Weights of a small transformer language model.
Size: width 160, 5 heads of 32, MLP 448 SwiGLU, vocabulary 1024, 4.17M parameters.
Architecture: LayerNorm before each block, learned positions, biases, tied embeddings.
MLP neurons of a small language model. Each row is named by its layer, matrix (down: output weights) and neuron, and shows model dimensions 0-159. Each number is 500 + 25 x the weight over its row's rms, rounded and kept within 0 to 999. Numbers have three digits each. A neuron's up and down rows have the sign that makes its largest values positive.
After each neuron's rows, "fires before" lists the tokens most often just after its 100 highest values on Wikipedia text that the model never trained on. A number after a token or word is its count.

L9.down398:516477526499544556478439478502521509504488483511473495511491485485436535495508528498508516545477483490534486485531472526495515489524505504510448496504490508511521468472519435484462541493486458521502482506478512501470472492473479474511476470519510516525487576508478536514511494503481520520475502513490477521485517470549468528514535486511495504542489502547485439528551504530480480536492485468484475465490493523525512501539493468519472517543479521488480523485501476493511538505502480
fires before: "\n" 88

L2.down94:482462490512480557505481480515514484499511473475488489542460522502489518516527487461525525515498532500469486466463462496509514479502488520488471525507465431510490526520510514453493530455523514500491520516549526510509495496516507494536534486485454492470464472499497529513466480452486500479487522500518474439506460496544498498518491541501481494474483476501434523506540513549505515509474533543553511510519497510483526510506489517506519531519466501470490503530514502565513512476512463
fires before: "pt" 16, "iv" 16, "ed" 14, " s" 4, "," 4

L7.down48:517503503481519548483508528502501499456521526500494469548559490512505502497533514517487501507433528529530433518474502518522471464536468519519507506486472526506468483480512499501562498494517485526517485446487464514522502545465525440463489524490488504524524489477523510490499535536465524528507537492526512501521525491505502490482528501458505539509499518482498482534478455485465453470510517500507540483477482467516478479534486493478471479520510513513497539519461502489495455511497470
fires before: " a" 28, " the" 9, " w" 5, " s" 4, " \"" 4

L7.down192:475488502517489477527477527490481500511507455505479494510486532485491458508466511469532506563509529499509496471526500533462476511499510472476492577494497511503546488483527483531540514464486456510474511502493497490527512530502493517468529525535505495504506529459526494541486517478475510488448495504528497423471487530516470542462502517479506504483444519471531491541497503522512535488431501476518505509512510567531512487526520489551509486519506484489486482508482496490496481461518496
fires before: "ing" 19, "ish" 12, "ed" 10, "ant" 7, "able" 5, "s" 4

L7.down364:490552524489485527549510500503508459511495509500498489509529473496515482532484502463521501525503488441530488502478434467472505528532495505486492509499504489479496544515498530446487536477467532504510544460458527491459498496505513504493522445430489555512508545515492545510467498484506490509478525494477509532507498480512530560503494463501507500454494479487519489536528486533452472507532538461486527497493515505505472492485500462516532513504456491538471517509499490526475504501505508
fires before: " was" 30, " is" 18, " has" 6, "al" 5, " |" 5

L7.down378:514428539464492507497511531492510493505488481531447503497524506514527543529515505493505517473542489534510492537504491522511470471486504501467463476515527483495503470508509503527517515544496486494498465502498534522506467443484538521499492510554478535489491509504480513533507507528511478493511450515490540491510515449520480503515515525516496490469485530507487488523501466414507476508515470475479449489505529545440473475519525482490531458500484526503479473514532495483520551473512490
fires before: "\n" 96

L5.down234:533452509511521510509502503486494519503515551494547511469483504471498498550506471501490522494501493518514496500505503493533506485553556572484505486491492532528469518481517557490478472549513489508485525531535492521479478466483497542441490485475505491505473511493540486490506514462489510453489509521505540475503476520470498463465483512520478491489498483503524547520495441480527463452481520508442476547513487467519482513509501514479451502491533498518515513457518498453497480493500501
fires before: "ory" 20, "or" 10, "ian" 7, "mer" 6, "an" 5, "ish" 5

L4.down293:530556477527491516469483529515505490507504518514524536508545509515497516469495511517491509509471534490452499465482502486453563470476529529509482539512469457472499495486498500430546467503529511504466499480518533523499488533489512472491548471517476455498478481505511482517468525466488520491547524497517495462494477517494482479484445471517508488521504483510503502533544531517510482510516496512546518478490494513465468507501461484486457538500558477530514492527516478498469484481531469
fires before: "ed" 19, "ail" 11, "pt" 9, "iver" 9, "un" 5

L7.down24:512496453491522519505459452488521537505494522488512494483495510489473489516509510535506484487476441410451511551524503491473493465507521507501506544466480478467481477509483490513490526500539473473497536529491482525491550491457495499495530530535512504466506527528505492462467494499495542476529537487499499527513482477475508504498475498536526492494540502501467503531525500507576456476466516465523489504507494518468509481547505527501484470498497507529530465502507527538480496495528466
fires before: "ed" 20, "iv" 17, "p" 6, "es" 4, "pt" 4

L2.down66:508518511477503490445510434517476532490500553518466547490492484478529565486545570505483521514522522494552490501478532453477480521506512486487500502513495529490513515448494487501517503513478518481509477511501524520481526496478506494470491439550529469484560521511483512486450499478492490493518525507507516493443486475482475477533562500451511488502501521508489506506479535504513483496515522491483493514510477502440530488495486487487505501473490501517531490436472510514502479513505515
fires before: "st" 21, "y" 13, "al" 8, "t" 5, "ct" 5

L2.down439:493578504482490486546460500488534493477546555509462499496491462521520506510487506472470503517484484516504492490508530531519500443467507533494479497510466446466528492465472502506465490520480472543530511492510496491517523474489490493490510488487481438496523490511472541507480471523541507457476567536530511494479495502530525480509494486505509488522473508494503532531523540478509466494529501514538504482489469502505527500533487500530502506493519422472473526458483517487496527533506487
fires before: "ed" 15, "ion" 11, "e" 9, "s" 8, "ive" 5, "en" 4

L4.down74:486514465506504520542517487476515500472490509514510524517476485475550493521519547484513525525493517527547501487533481461488529513543490495445546521514474459475474510483470549486529489482495465493520490516491505487498481495459495502462435505486518487496466475506442477495511476480546485502506511487483523452505504536471524512472517488455488509512530468522457469451497478479528527463483509479499498531524521492525488559480534502505558488526521507521511476529515502490483506539509533
fires before: " |" 55, "." 9, "7" 6, "9" 4

L7.down308:461535496525463465485499477500471478479521453524520511537489506526475488512501526541462514493503469471499513483554534510529508510511513507532500447518485490492484537536556466492487427491519474497528521490479492554474518493492511537493496493533468529514515457495541543480515517489473489491484489477480501482486468472497545506508528487509498527528553499542492499482516484483513485516506508474464478495452480506533521489455500481484464503487481501496503470501527534542440519522530509
fires before: "," 38, "9" 6, ")" 6, "7" 5, "3" 5

L9.down447:503481471505512551524508496520518483528545506510511532521499505507518493519497460489480464477471477479494506465487513485494525534495476465531500476488497503510481546508485471492521476510512494557496492493504481440510555508493553538489458433511490528458503503506502532460499455472506476508522520511450484528464462543479495529507485465535489523491498504494479504524524547525519503510545520492496515454532445489497498504480523467464531502544524519485504482496498497464525528452505487
fires before: "\n" 33, " The" 19, " It" 14, " A" 5, " B" 4

L7.down5:467504537524521530514519493515480515502496498545511508465545489521495472486494530538511516490531522524509493519502513489461521475514509490474477507542447526534505513497485485456517480515483509483481477509515493539493544490508463485493512502471506496465485479482504530491503456532484474485517475477498505500534534490480466510475536452566448519511525515508546486512491491471451467515498497498509528511524492518480535516434409464507529470487514479502500498480541536459508505483478515
fires before: "1" 11, "5" 10, "2" 10, "9" 10, "3" 10

L9.down65:498550569492499477555469494499531550499445520469489523500488478483521537494494499475492495480511471532500469492533505511466519566537503487520484523474518448497538482517463502500472472506513520530510509503447503545530482446485465490508485474492510514499512478454514495504493484535490542476478540499487479466514473535509478447504551490522446497506505524488458481511503537482516488492507504535495483518484474539521513502485535467499510478514518518476526503487502488502461524504504480
fires before: "rit" 14, "ent" 11, "ro" 9, "on" 6, "ill" 6, "in" 6

L9.down279:513473524488490504516513572452520497442519491508488481461473489544508507471551490485508523506472519469489480521492528447469513457499504440528508498478505490463516518481515531565525476505511498470528483496493495510522493544514485463536493508459540473546514515463531469464482520488511526516511503468493487529502482506503511497508526473452493491471458509543491519495504525510504478546513477520525515524504517484480544475526493496493509488527533551509503518487459514503481518499476453
fires before: "ar" 23, "ver" 13, "g" 9, "ad" 6, "ach" 6, "arl" 5

L7.down317:473491507498491517495462497512549499530498524509495474516478454538492486515480516459504508502455487503525531550463506488456502487531475427526512503507540512515518553482518505467484505502504535508545481507498534545487526496515496479483504485525478531458529504522461515500461461514509506479467493473491476475514489529455524486539528449532446492493502509478525517506510495491509472496527503531492493482483532481497501561452511542474521538507493453535496530495531507492478461487501487
fires before: " |" 19, "\n" 14, ":" 10, ")" 7, " of" 6, " and" 4

L2.down240:507523518505518533463499547520498539539480499516487520470500489467486524488536519460527524473486521452500496496496516529498481473511498537527468504504494488452526522514494505483513512485490449514499465497488481510511471472519509460498468523463484503481548465512513521474538501540554521521530469480540505521487438503537482498465477499465501501493484531468490547488519465463529480488496457503463522505555484502509495504483437470521511536512490477544518485534522468509482515521530504
fires before: " been" 16, "r" 12, "in" 11, "ain" 7, "rib" 7, " s" 6

L7.down401:540510535536508466463517528493513490487533504496496483487494521490529539516494502518503473477481453465501515541516483528520468446521516499510508479481502507495486539526513543489461492512496462518486507506504500498494518529501489517506498506523496532468540471507493490465495492502464466495574526443487530474491574508495529541525481526500519493516495460526496501495497513501493490490463477508544437492467489522506508486503517520472509484518501508534511430488539510476473482463431481
fires before: "ion" 25, "ions" 9, "er" 7, "ed" 6, "ing" 6

L5.down42:500486505468493479478521515524528517488454532506484478492515515491478484500481495462545501493501503475534473498498552495470507512503499458467476507474497546524491515490555458501499500509525506493517502515501518462470512518455510530469494487457515531464523491473524525490449500497511493512536487493512535482533493537532519472473440512491470501531493543502524519495462441514533537481532493509478501529550522474519429494456523511493467510486484501545487478483530483510528494536536473
fires before: "or" 18, "le" 16, "s" 7, "ur" 5, "olog" 5, "out" 5

L5.down430:507535517481449462544483533499530515490538489451451533488558475491499542493491466439490480480524534544494499456485502540464530470577489492498525512520478505532502523465481482548503458481487535480509485467482477518500500500501509488510537515478476473464490496501498499463494483544528487487477501473483493522521534483493517481467481504531476499490534533484488495511508462515433503544459515536534499534513494498507505497515489480494494506538533497504520478520513509506490503504506501
fires before: "ent" 12, "ed" 11, "ro" 9, "ill" 9, "on" 7, "in" 4

L9.down35:503471527504498513510492528472501514527501557491496500511493509503505510497499557488505471522494517533470547524518521483515507490518534516479462547506488507512500437515480542468476546508507536501473467519514551501500492461494525475482460511523482484491539520517490501466490485510516449503485507479462524489509550518501480496510502538489467559530498494504523458483474493499457479522490501458504484502482551524485479506504495526509505498471482493443532539417458465515490471513492485
fires before: " as" 37, "all" 19, "ith" 7

L2.down159:506511467492480518494467497478527509560500533496454501477483485499514506500528489459476510457524495502520482476491542525518479504502473505509505452507469485514463491493500522489516512551481509505538533512524510500491475509490495510497496493482508528449524474542535490445493496504490534527516508481551466572477484524510519494511502541506473499484525453515467497487511470526511472508475519513499465538536515535509560477460547534500486499465467495482524499469486488529481476480561460
fires before: "-" 64, "\n" 20, "=" 8

L2.down20:456515492490516461473475494548515521489473513476510482501508489519479477470463503524513503498452506446495494532549489507528492460499494549519488493495503475492480471506522530498477516469516501555530522484492498526528567481494454514493481474519520485468474536503552525516493494544496470505501515449495488499473485557490510551512474498516506504485459510459492499474484540514495480496544485492481492476489501491495531505449532538509518454542475479512512525513517540539502522461480504
fires before: "c" 19, "ign" 17, "eral" 12, "own" 10, "us" 5, "p" 5

L2.down412:514481556524494476491505482463489477509518506536507514508479496523485501533488492552498468499496556506504501495491494493511494499467532495467465497485535499531508523509494465474502463517522542477497501470489482528501498493499523480483515473522537505487476547472503514514434467513502528493512523480479560469460479488480456547490505525468520492482457505475480523521472477566529505480527532500512479540489516493534531502528454471529496497534457543490498524504495469512445512540464507
fires before: "|" 57, "\n" 10, " |" 4

L9.down255:486455546490501492501495499521506516460565538465549517483544499487494513537483485494486476515480515501545489477509515536493512501476533489469440512487484506481493489494479503519461513511531450517527475502509491516525486475463500491487477539577506506502499531505498485469501544513446499484517559507545450491479486473551481513489502485484474513507503496506537461519514467479507501508490502504504510553468496481496528544534477457505500456458501516514525473509502504471507471479485494
fires before: "ory" 23, "ever" 17, "or" 6, "od" 5

L7.down386:524492507530520528526488484507496499507482540496499487515500473474508482504517491549513456472554493470472521515495483479439509512514487493528502494499475532486504472481462487472490530494481520515515520540472524543520506517481483509512518492492481530501482470499520472495472470473481473487502536478499524470534457503545482536505524504559521526518485462480491543544512453479485523476497476447473534489511534508504547518467543527505515497519493453527508479513479512498512446426502473
fires before: "ision" 16, "ers" 12, "i" 10, "ail" 6, "e" 6, "id" 5

L9.down89:559455504485526531509498532451472522497498497530505540509499505498518492526461451525499495482488502490482484510482461494460496486494490489504527474498502462506453465524528474480520532502539497487488461523461484489507500484551447529506496462538486545469486501508512448506467493500473483479483532515458510521522471537465509491500538513498503519520481506539471477541505485537532487513510473478498531472502557494502499495480501498526514524430532508498539523490506494504550504547503520
fires before: "ed" 26, "id" 8, "ement" 8, "e" 7, "ing" 7, "ch" 6

L4.down432:474505531548506523499520468465503511457487494531516557471495464507524499517467521556479500490485505474510492537440476492513502458501537501517461511530463513504492466477500522441501544512511488508469545472548465476479535504482467476518497518530518509520519490480505459517505509491506492488539436498502514527496504508499492505470463518518465507491468560490527466486485446506471504528474532489520501507522501493497463463514505527511503519548516471510506498517488531475506538483511535
fires before: "1" 15, "4" 12, "7" 11, "3" 11, "9" 10, "0" 10

L9.down82:528491527472515517482521523482516496481488510518476523519511458492472497468477445537477549482465490518518530488476467529480567520491455517508489486508521533486509485543457487499521480468483505527476510520530499536458502512540514491545463523517503484508475527523498462519531478517502497508526502484476482485487527515496507510471515452499494482474488549487505507505488450451511512491532510536543474505475494492528520494512533527452537499514455519518464527465487480512451455507463497
fires before: "v" 16, "gr" 11, "du" 11, "b" 7, "duc" 6

L2.down396:532514517519522485509502493484521481470521482464469497478496494495484530520525482493509516516529508505492519488494473467515514479470512475557488508523486518526458496469542504532521516530470508563511498435542524475442503499484507463491537497466457458516510458509527522531494519444491524513494482527531532506508479522518465447507451543510500513520480502468510472526531525536532465496512506496503492489513512516475516491522453475488521484494525507507537461526461475526483478478500458
fires before: "l" 14, "bum" 13, "p" 12, "b" 7, "i" 6, "ber" 5

L2.down286:501507465511513484516495541502519528510464472491500510523502500510479520481522474487509477465470498490469506503519479527530490473519508491502461538480517471507496578494499467470494510485504549461549513486535531497482524506513501547522526486484460453465535469483500527484525483522530517497524444467490465508437501507522495450527533489479467515479536466517486478501507545494473487492530503545459484498502515476469508503494501504554525520533496509485476518494454540530461509528488512
fires before: "ation" 16, "ur" 11, "ed" 8, "ure" 7, " to" 5, "ing" 5

L5.down244:522483532496515501495497514505501490503515460485511523478451460502477500447527504465511492504530481550477527479471536511501487513532539489503476502531534471553499499530523519464475495508476466470526501482483552459504478481508500526489510493496454478470514496519475523508484474514520528534498535495477507486502500472513529499510484523496506555534539539483475514482456487470479559534544505487450515473490477505483496510505508489485505567486495496511491551475451534504515458514472456
fires before: " as" 26, " and" 7, " but" 5, " which" 5, " with" 4, " wh" 4

L5.down287:491508491502522506513494522493544506489506448529501505535399456485468500527464519469528525508494491506521525536521506514503483509505520474467501470527536472529476504476488529479515480507472504464530514494501471499507457476507498467542494483513510499484503538500467499491531528520535486470473472475474482488497516540516487508553526491494483482473500530511526478547550489481419490524529499496459487463514491500485518514524477475463500490517461522512488515503525533510497546461501531
fires before: "\n" 99

L9.down404:476507509519481532494539498507470478526476509497478507536442490491463522483492506505470535510506553516480500465495511502469494507460479521506468502488540484494496496510540541430469467496503480491526483467517474482516495480497513499473510511451482558505472509492470507541556508461544501501514471468478511510532477505513484510489504524481502471492519542552472546524529502503493492526482518505467526484514478492522492479542468465500527536446506491514496508450486562508504540497530507
fires before: "\n" 99

L2.down89:500491555502493497549532541517514497472541524490522530490497517525476550512494504482481504508513472516500506479495512478494500449455488507498487490538534499556477518486515482493486496520463554477492460509481484535489500450439531517511552487489489489516519494477443521497488480503526479490519494506468508503447461537481484521492520468520538451463459487529489493531496564502476456506539494521471540511477495500497507486474525481500517490509493519465490495517508502543538491528481484
fires before: "ed" 38, "e" 25, "ing" 9, "es" 6, "ual" 4

L2.down354:556456451485488506506518528481474528479522531483531485491510488547487462491478480502506493479496493498493484516488521529455461487525487475554511555516552504474452461516533521466490480472487575546532525511514503488516497448496489500480472496541506493484479533495517482489467491506506566494536467501540510543518487496504493505484524463521474495494498527478498491517534504487492481506458472549510517490461476502463516484527469509479527501495497468481533510511484483537516517502489514
fires before: "c" 23, "ign" 21, "p" 5, "om" 4

L5.down409:551468495515485509484467509522526495477484495472462496471539469482513491505485494526508488456562488511528524485512474506536446454491513548502489482482494485452480508507507486516512462501480496520520471482515522515514504492483491520499465497489482545495501479517503524515515523465494512543516516499485511473505479528526555541467527463538505542474462501512490521493551484504516512507436506525522531548488516474543489557459528515483500448506495479508483492462447490527521505483516494
fires before: " a" 29, "\n" 14, "al" 10, " an" 8, "ical" 7, " b" 4

L2.down27:455469469546523507488493457501531492496545505459515490501533477482516527503473516481489506503524481465475550500508485550481548494521477507475481512535438503464494495500473505468490491526500470526483526475506486498500448503521508528539497497499484519489490440495535496475521511510519504556485561518506495478506515463477557518503523532500486483508496539491522486531483511479484504510545496513471483478531453559531478476498502490499536504497476553467480491497505500478506512521459459
fires before: "\n" 28, " The" 13, " He" 8, " It" 6, " A" 5

L4.down111:519533498497499493497506464521536453512528525495509529469504495494493528462478512514435545491462487511503494469489495515523520477456516495506463506503533487458494519513520561485492494527460496550471531484504530491509486505497515553498549495524451479513538524438511542473496489472500528485516472493517463531492485544538486500472500464516455492500468511489500499502491538517515454465489509504465495497520491488484481514468526485532515482470493501531472507510537508476509549534535459
fires before: "ber" 15, "el" 10, "ed" 9, "or" 7, "our" 7, "mer" 6

L4.down233:520489520474494504554494483493498528462525503504452518468484514480516512506522472469458500480457489482470527468482538490514540516522489477557519466471478478483471462496482508555543487482494485513465498483477541504517518509537514489519490493524514504463494506516476488488506463485484496499510499490520539529524494553498500532468521491537491476481509501450512499541523529525518467511499492516503518515497485495501548526532492499490475479509539485485510508520452522527557443493463422
fires before: "g" 22, "vel" 20, "ad" 12, "ague" 11, "ft" 9

L5.down264:510497521515467500489488510476480493464482517505475509461483483529453465480496480482493507492502562460491492523513492498536521487487530539519474523502535499498492514534513484515513514480494501533531508512469483502499478506515429509473521496501497511490519514472496528523483603447531480508525491515502495443521492531515476529481537536488512530509540523494476476498494490531465476490491538541504438464536489512503498488500492521498450501484515513469494494514435508514541499522516463
fires before: "way" 24, "ro" 16, "ed" 11, "ic" 5, "s" 4

L2.down211:537482493516488542512458505502503479454468455492547497514520475495491557486465476544479490475476498548515500444517493480488464494455530570474495509498474464504498516458490510492538486488452481532498502534498505523507527485512533455470531511505508504519505485528531542485506526502542480483525510472499532512466486556502494464501460492522503501501498522491460468501495480488464474524496492479530511499549487517522524503465516511485518498480525463537503559501495470493490506527521489
fires before: " a" 43, " an" 10, " the" 6

L7.down320:457507487452508510481471503522514504502505537490515506529483492522490523496510475467477508545472545567500516484565484522542523443463546491483471477486485497508491482471554487429504491475520497537504514508540501475487509488470457478500525471497515527507502494524483510479483519508516470463497466469491497455452548487488515500495467514471531499504507545498513529507500501491528512466475503496526523479534519500499469510528480478474506539530485528520493507484569499493511518471501497
fires before: "ed" 17, "ory" 16, " of" 6, "ing" 5, "or" 4, "olog" 4

L7.down205:497517485479500478480484477471453516507510482499474503504511553509493558497516487500507482491530546532470542501488501491486482502531530519489516485528474450471460475513484524525501550423461516471506483494496523486531461492500472533509509475526540543514493521496522458509499491534545498494523504533506507462497462451483506491507490482531492522495467532438507514498522508469498536492500527457493526491532497468528484484494473495539518516492475487436514505489488535489551496517497470
fires before: "ish" 25, "end" 13, "ite" 9, "ed" 8, "ak" 4, "e" 4

L2.down237:539525545548495487484515529535456520476535524477480502464481468500505503476503495496480488461512504493507523517474517481455515466469510483503446489500500500490473494470476511479506528501506486490494531467508559493531501517492540466531541496496497498518502474498539489500500544497478513536492458498524481517499517526554479496464477505516510475494531495495464488510469508479499538473437466523481542520484527492539514455486497505510493459519540526504537532500503540473536531433465507
fires before: "ar" 19, "ach" 12, "qu" 11, "arl" 10, "le" 9, "ast" 9

L5.down167:525532498461477442531466520494434507479559539490471519431516489458484498501497500526488499506525492534478488502513525534501542519503489555484496478476526516531525528440477481506514471520509483522478522497516507491468521502495490483528496507554499466469551533469499518505518491503460487490478491495544531536518482492502505488513521494511503528484522531507481525540505503468515464481497501456493504491512553500465545461447483507487508477511510538496490507497463491500509469511475485
fires before: "g" 17, "ad" 13, "ast" 7, "av" 7, "vel" 6, "v" 6

L5.down340:491482497472456469518457503468463495500514537512520505525517476475481525501500495474498528518497482499493522486522541508476481497518533522517486492519569509567484515500461508468460446469512507517526519496537492446435529484491487499495505468515515533498518494516526538448490449522478499474465490529490515532529534504482544484512499472505491511504463518523503460497471553497495466472456513483517514539480490498530486500497508513477481545523520536521496473497495498463518545516493488
fires before: "," 36, ")," 9, ")" 9, " the" 8

L2.down65:492531497475493480535488489485484502541484503529468530533500509512455504495497450513505526529514531525518500481519466500467519497482488495490504456529488510486502534496488480556485529537487532509469487511482514497527519523501490507514530496516474497502535497523504520481548448486461547513516496468458489508460508474532452485498497511542515504505484520505479458495460516515483502505506503502432521455548502541530534487470555447489465487449497507465490490501496497559505518496540472
fires before: "\n" 34, " The" 15, " A" 7, " Th" 5, " It" 5

L7.down429:484544506516479507509483522457498485509532500472440503478499511505504481490500472489537531485474522492535496505475516489495476452498496524540486491535442515513493505526515513537578534508515529493498426480508462532432505524509481488508515500535482474517529485532489477504529451471488510499559538496528480518454530489511495477465486535486479532504471480484497551494486520503495488517488513489485494526451497485497496494490506485487471548512481502498548515479526516477511514542504473
fires before: "ber" 15, "-" 11, "est" 10, "ed" 7, "b" 6, "ol" 6

L5.down164:480494518516473518469518525479527505481495523539532492520510489540489504478524533511515494541485467501525487490493481504511486483501470491496472520531498513497540496487441490470475471540461479521498501457534530481501478508525506454540471489510526516498510525480548516501551533561500493497516485502533504463494458547476482440513521515478490463524474477485534507501521509541532489523529444443544464471462516470493496497486502502530524533484484520467488482505466507506463480512492491
fires before: "v" 17, "gr" 14, "duc" 12, "du" 12, "t" 10, "p" 7

L2.down444:543491513476495502493526475497481490523473485499501484465528507490488549483543472511480504534509508488536463521468502487480469501514497460520523496493495486513505509465499507495532502521462506494477525495516469552447483515533514512515512510488499516465534476501483485485506573484487458484551494470471514467466508584533470512505522523529450496472540523488517513541532494501502475496537479508460511524491539544472511528465487485466501506482479503467483447533527475482532490507499496
fires before: "\n" 64, "-" 4

L9.down393:477504509515526547486540439505530476497495522540470495474522494453528479529531477542496529504490533533508495513461475518480476508488507446490512526497479498491476520501544529503514487482471445484524491523507492523560512539476499498510491510521529497473524528503461495512522551503493552517487460464518472522520512484503480525500500510485488508555558497484487494494486494491481491515503464439511460515448495469522486507531526515482496438470502484533515456520506496494503488476513489
fires before: "7" 13, "5" 12, "9" 12, "y" 7, "8" 7

L2.down325:503506515511466432494492514479503495510486470536555511478546545527458453496529513506530496492481491476471456539492530502492497491492539485503489494503484496509502507506478460528494464510493517500503443476503473531522521505509496489475489479520509487483453530494477503500483523531497483490505507520497492517527507534497477471468537470494513534505508419518468574531537485541539488528508512498524522522533518501478511514493503513522442499522484477479515502501502503516445483540509439
fires before: "|" 63, "\n" 15, "===" 4

L2.down321:512526460500535474516452516466509529519519505476499473517486505480515523486459535468494499519488510527493527548505529534527477518458481493493509456480499493493485512449489476475541533519492521493477503505464494543543526511492535482498469526489479490483556491485587505546524515499482517522523500522452521522498505513478490494499494483523485485478523497479536449514523475481464497476480478531497502517529489512504491499518460478474534434454489537455499529508481479477507490494485530
fires before: "s" 27, " of" 11, "all" 7, "st" 6, "r" 5

L7.down369:479521541497489495480479536486493514488534531521529546505439489483481498486490450485477488518521553484489498518502480523505469516505451481505536517492503471481503489497528515500528536521538513504523527500482517508506503487502503541459523453496468531489513483500489517541485511483515481561513446496487466512514477520521487525492488487511522461490475500488524501514522473521543493462491496564514499501499525463478457477448522495505519523498472451434519464533535533503489464538489473
fires before: "\n" 24, "\"" 12, " The" 12, " It" 9, " Th" 4

L9.down319:529500527465489505510483457540495516527538524496460527471514543504506535504489494546500525502496467530479496478529522516448532506512454520520498500502518496466488479528492502498491506499554508482510515462495522479514514495488459506516504491468556497498517453506445508551524507484512521517498501540513493470493508448512471469448517450483511464503492545546466481472546533502547479481499491497484512507481512513470464514473482483497473459471565497495510471513488492512523486504535491
fires before: "g" 23, "vel" 16, "ast" 7, "ad" 7

L2.down299:542540497535488515472539501525494462452507508515525480502477447487479523470495491490489502568517490461518523542476519467484475442517481511509520486537518487486487509489506464497522483477430494505505518503490484534490510499484505510491530517540450508523475498472493472464485514517543499492535517484516507440486462551487514521496466525505528505489523513538505468519506522491497472510493486506481517482548517525535533492479554520473516491471442473506487457493475514504510491512534495
fires before: "y" 14, "e" 11, "er" 8, "ing" 7, "el" 6, "t" 6

L2.down367:558498502512519506544511485486484456527518504531494493521485471518486515491501510484505516477497485513477484479503517525471480475437486543518464524544469475465486540505508486523483495507472475513529527510498507510493490455476494532491523537504463508480500498509560555479530461469513484475510482520472485465494496462493522520511449463532506508503508501486503470516494491478447489471494512511529471439522501500529536506486517511542528496563534562487482491499494531531495460474522519
fires before: " |" 24, "," 11, "7" 8, "." 8, "9" 5, "6" 5

L5.down223:548504493500515482544520503551519493485509510515468532476528521503492499467467528529521462485491500445492465498512483546514475458526485494483479493450515453531490469480521475509491477511517446551521533446521483521505499495456511513517511535528530543496523494506466530498515522506501502491510496522512481483482501491527524486520488486549519470501484537454513509509559537480478484497429504463486508525492470507537444470475500499499515483497512487535493482466503490523471517509477510
fires before: " a" 23, " an" 10, " American" 7, " in" 5, " is" 5

L7.down169:530533506469485495479535430497508538490518547475549494487540491481542510476490526513459508470495499483509517511453497492509530495516496500504484498572503513524451496469531510511509492549488519540525482511540481498503511467506492522476507479501501498499550480516507480480509507477530473518474468454493548525517511524508509504508470464501474451508458461508518512497467515487483514484510506486481484488510509460516480485461506463504517470484462508474494527498446503523538500507575531
fires before: "ut" 14, "al" 11, "ed" 10, "ter" 8, "le" 5, "el" 5

L2.down423:492532506511474448461467482525528519515466526487473515466505524459452535522487456527533497466490483500523498506525551486495482484485464504523511505510509546517511568481506497512485531489457525502484508493516524531487458488494498539517502545451516534468482473493501536505539503446461487504491491455465481484490522519528545530511511503556502519505478507508492473526483451516519498501490509451486495493496549518467506511526541533506481507504488519487524457480495483478479502504525482
fires before: "\n" 43, "S" 5, "B" 5, "H" 5, "==" 4

L9.down212:482454481486490502519538528487494484522499531526512441536447513519535487517482488459512522485527535497508490482502495540504492504516524473462495481443508470503504480499528515476527480495559474484527481496502504492516508513477505476556536497457506493499513517497542513522483496493526442536512460471468540480487502489516511537511520458485484504467553499495482482517525470502486456521520489504521525533479451475531507492511503539449499495536522512471499521515451480480501484479515557
fires before: "d" 16, "ian" 14, "a" 10, "v" 9, "m" 8

L2.down306:526536491504500503491485480520551498523492537511495528511508518470491517513533432504497536495501487491533532458443506471483498529471459483500527440529493497487474523499480454512534514502473479506495512508492529495549533496475547517481518471499445479509485497530529543486529518490473533483498482475462544469491493483509496495522483478546495483518487477497485495506503510518453520519456494496441516470493493509508510526477529483494491481475527555477478518461512543543537500509528471
fires before: "\n" 31, " The" 16, " In" 5, " He" 5, " It" 5, " Th" 4

L2.down45:499517527523479524477475514524480533493526485472536512511536482468528493438553438496470483506517522480522511490487497474516501511532466460499540471483500476509482500520475513476459479517524468532479523526459489528510554551511506519533495502528471488542533497535477524478534515521491512507497512517519485521514497527475484523515477486524474499487522515522475542519468532514500485479525486473476513463493481457493508500433508522505484488495498520483507484466541517477447460497444486
fires before: ":" 15, " -" 14, " A" 9, " of" 7, " " 6, " R" 5

L7.down179:539519529526480513481530503500494464497510492499477491504522503502528505458459550505518465510502519481534506564483497530493520523524484512513449544460496509477510498498464537527495461493490458546521483453455467496510483487518535503525503520538512475476502490506554487464491548515514527471463488514446476455485500459490509516546524526511515475479480499547487487446506501523515477502510467517499459524487500503449522481486498474502516497491494523513538483517468506522520512482459525
fires before: "ed" 23, " the" 12, " a" 10, " in" 5, "ing" 5, "ac" 4

L9.down39:513491493469492491510515522509515545518517515510513523521473494496517483528455526535501475474536499500492476493511481524492480512513531486485433480501516451501489496479534469502464508457442490471523485524473524507530484471480497545519512479551474501488507467530492498537493493510485520515505502491495519448518491480499540482502462591527444505466542519482511538508505456504501518537520486455535478425508475488498484506450488496522510522512518492503509488496503487496516527537499477
fires before: " |" 49, ":" 9, "4" 4